From a checkpoint of a small transformer trained on Wikipedia.
Architecture: rotary positions, biases, untied embeddings, normalized queries and keys, attention and MLP in parallel.
MLP neurons of a small language model. Each row is named by its layer, matrix (up: input weights) and neuron, and shows model dimensions 517-580. Each number is 128 + 32 x the weight over its row's rms, rounded and kept within 0 to 255.
A block is one neuron, or neurons of one layer that tend to fire together. After each block is what it responds to, as a language model described it from the Wikipedia text at the highest values.

L5.up2511 [161 183 128 120 128 124 110 108 111 121 126  72 140 175 183 175  93 127 103 145 168 109 147 162 150 126 166  70 143  70 132 175 115 133 123 158 101 109 110 202 100 157  75 160  98 109 111 161 163 143 165 151  70 181 129 167  92 145 129 179 215 144 110 116]
Responds to: Transitive verb ends. Final piece of a transitive verb right before its direct object, often after "to", such as reve-al, det-ect, purchase, deliv-er; sometimes "more" or "of" before a noun phrase.

L4.up842 [123 165  85 135 182 150  83  95 133 103 129 121 141 111 158 143  93  61 200 143  88 154 167 113 149 123 138  48 113  86 102 128 105 104 168 107 126 170  81 104 121 128 157 173 102 103 122  90  94 137 130 111 101 133 131 149  86 153 170 120 195 142 116  52]
L4.up1614 [152 109 129 172 121 112 135 100  84 146 173 132 114 148 119 114  32 133 103 139 168 111 108 113 121 141 144 122 131 178 147 184  99 136 138 168 126 133 123 105  83  84 139 134 100  87 137 146 138 147 144 115 110 160 107 142  95  86 130 183 121 134 155 124]
L4.up1983 [136 127 168 145 137 175  50 115  66 180 159 120 146 128 174 125  99  54 174 162  94 177 117 121 107 139 113  94 151 137 128 151 113  52 146 142 156 130  95 202  69 160 160 119  83  90  92 144 135 128 138 100 128 148 106 140  76 109 140 175 175 160 202  99]
L4.up2799 [149  83 156 120 135 134 152  88 156 145 171 117 101 175  96 134 125  56  89 148 132 145 136 163  94 142 107  87 138 136 218 112 125 116 160 134 187 135  94 187  75 170  98 155 140 133  97 163 143 223 124 150  66 123 152 155  30 137 132 111 163 117 142 173]
Responds to: Transitive heads awaiting objects. Words that take a following noun-phrase object, chiefly gerunds or infinitives (implementing, obtain, increase) and prepositions like of or for, plus months before years.

L5.up2249 [103 194 150 138 144 151 104 115 140 117  82 133 153 185 161 172 109  89 148 116 150 154  86 190 120 150 123 179 170  99 120 157 135 153 119 119 102  87  97 112 158  86 122  80 156 170  89 150 120 122 128 137 124 164 143 111  79 158 144 204 125 129  68  82]
Responds to: Empty table cells and it. Fires on empty or dash-filled wiki table cells between pipes and on separators such as ; or : in lists, and on it/its for a named thing.

L7.up33 [121 188 117 125 123 157  64  81 114 161 124  89 106 166 150 201  58  77 101 123  84 121 118 133 191 129 103 100 142 105  95 134 127 162 153 125 119 117 147 162  77 129 172 112  94 109 121 117  98  94 167 170 125 197 101 116  59 171  76 171 152 118 137  60]
L7.up148 [184  93  80 186 178 120  68  72 193 122 158 105 170 121 151 121  71  56  92 113 124 175 144 135 170 129 151  82 158  85 133 161  97 123 101 105 166 101  76 115 170 173 106 119  92  90  63 132 136  95 167 107  66 134  98 114 123 148 121 157 111 145 138  93]
L7.up344 [148 131 123 154  77 131  54 110 125 117 150  64 114 209 166 192 156 141 159 124  86 175 122 135 176 112 143  52 167 144 132 169 108 108 144 126 139 121 107 135  26 172  94 160 107 137 134 137 109 107 169 229  82 103 161 150  93 103  90 172 151 155 195 119]
L7.up378 [116 150 165 150 184 120 130  97  81 230 130 156  76 167 179  73  55 101 113  76 120 114 150 118 150 178 101  95 121  79 152  97  98  63 112 158 165 102  89 125 120 171 147 144 143 117 116 158  87 166 170 162 123 151  95 167 117 140 153 152 112 135 130 146]
L7.up964 [141 154 129 216 135 126 108  88 105 163 149 137  93 157 134 133  91 107  78 199 110 162 174 131 138 155 141  95 106 159 122 110  94 158 135 125 113 126  43  98 123 167 109 163 138 150  77 144 123 108 155 132 117  56 144 126  93 150 150 124 124 114 142 174]
L7.up1192 [125 128 119 175 154 114 109 109 101  99 117  98 134 115 132 126  77 124  90 183 127 207  81 164 143 123 132 148 110 122 111 143 127 111 130 150 187  95 125 196 113 113 123 116 150  90 137 158 105 146 110 170  84  89  93 191 144 110 130 121 145 173 147 164]
L7.up1215 [157 138 114 150 127 122 123  70 114 117 136 133 149 188 121  96 138  87 138 118 134 220 146 166  80 119 127  96 116 137 145 174  79 107 159 128 138  83 158 114 113 195 122 101  59 125  97 105  71  98 145 146  92 154 119 147  99 151  76 124 134 146 177 108]
L7.up1219 [175 180 125 145  79 125  63  87 129 192 126 101 193 186 170 168 148  96 126 170 109  90 164 172 141 137 167  56 193 123 124 163 138 138 127  83 149 108 136 178  96 161 116 132 114 137  81 120 119 102 160 158 154 105 117 131 125 109 106 109 141 158  79 145]
L7.up1292 [118 161 123 122  64 113 104 139  96 134 147  44  75 208 222 143  83 131 129 153  76 186 166 184 135 142  93  86  79 119 119 127 105 181 150 170 182 132 163 110 178 176 161 120 110 126 101 112  98 109  76 116 163 176 144 171  97 211 137  84 114 110 126  94]
L7.up1367 [141 121 163 110 109  74 116 162 159  94  84 134 114 134  84 145 139  87  72 138 135 177  72 149 111 152 143 127 183  95 155 122 138  86 130  96 151 101   5  72 137 138 133 105 124  89 100 155 141 113 156 129 117  66  73 141 151 167 120 129 111 128 186 202]
L7.up1681 [135 211 143 166 114 132  27 117 107 133 141 141 147 168  79 213 102  63 178 157 183 159 130  82 135 152 123  98 106  98  97 105 103 110 131 174 104 108 141 125 111 154 148 134 104 108 141  95 134  62 162 166 183 175  94 123  55 204 101 173 160 136 162  87]
L7.up1916 [175 101 159 131 143 130 140 122 139 182 124  67 107 192 128 134  81 133 106 156 136 132  62 176  95 107  79  73  64  90 150 106 161 139  94 179  80 156 136 121 123 179 136  97 151 166  86 159 163 122 158 174 114 111 127 204 131 155 115 160 169 190 119 168]
L7.up2522 [162 108 112 137 161  99 126 116 108 171  91  69 131 144  88  55  78 139  98  92 199 154 170 164 155 122  72 130 112 133 154 124 109  98 201 111 164 153 119 122 155 158 207 119 106 109  60 113 182 109 136 185 168 132 167 174  97 198 149 102 153 139 157  88]
L7.up2525 [139 155  98 175  90 137 105  78 114 186 139 102 112 146 110 141  99  89 128 173  78  86 131 144 131 130 158  31 166  93  67 149 116 173 149 119 112 104 118 192 108 138 147 111 104 113 140 123 138  62 202 204 160 155  86 115  82 128  29 193 156 164 138  90]
L7.up2548 [138 212 121 105  93  89  73 107 119 137  87 133 110 169 179 138 136 138 213 102 155 193 139 140  83  82 165  84 136 120 116 124 177  90 138  72 132 187 157 158  71 183  85  63 158 149  82 145 116 116 188 132 161 140 142 133  92 127 119  95 134 145 112  95]
L7.up2557 [164 116 165 128 132 116 112 123 101 109 145 112  92 163  66 131  93  99 133 138 117 154 114 131 141  83 112  96  87  86 135 137 145  70 109 183 133 143 101 160  86 108 183 149 131 129 110 146 140 119 132 140 117 110 141 133 116  85  82  90  98  80 145 151]
Responds to: Transitive verb endings. Final pieces of verbs that take a direct object, often after "to" or a prefix, such as affec-ts, up-lift, with-drawing, before "the" or "their".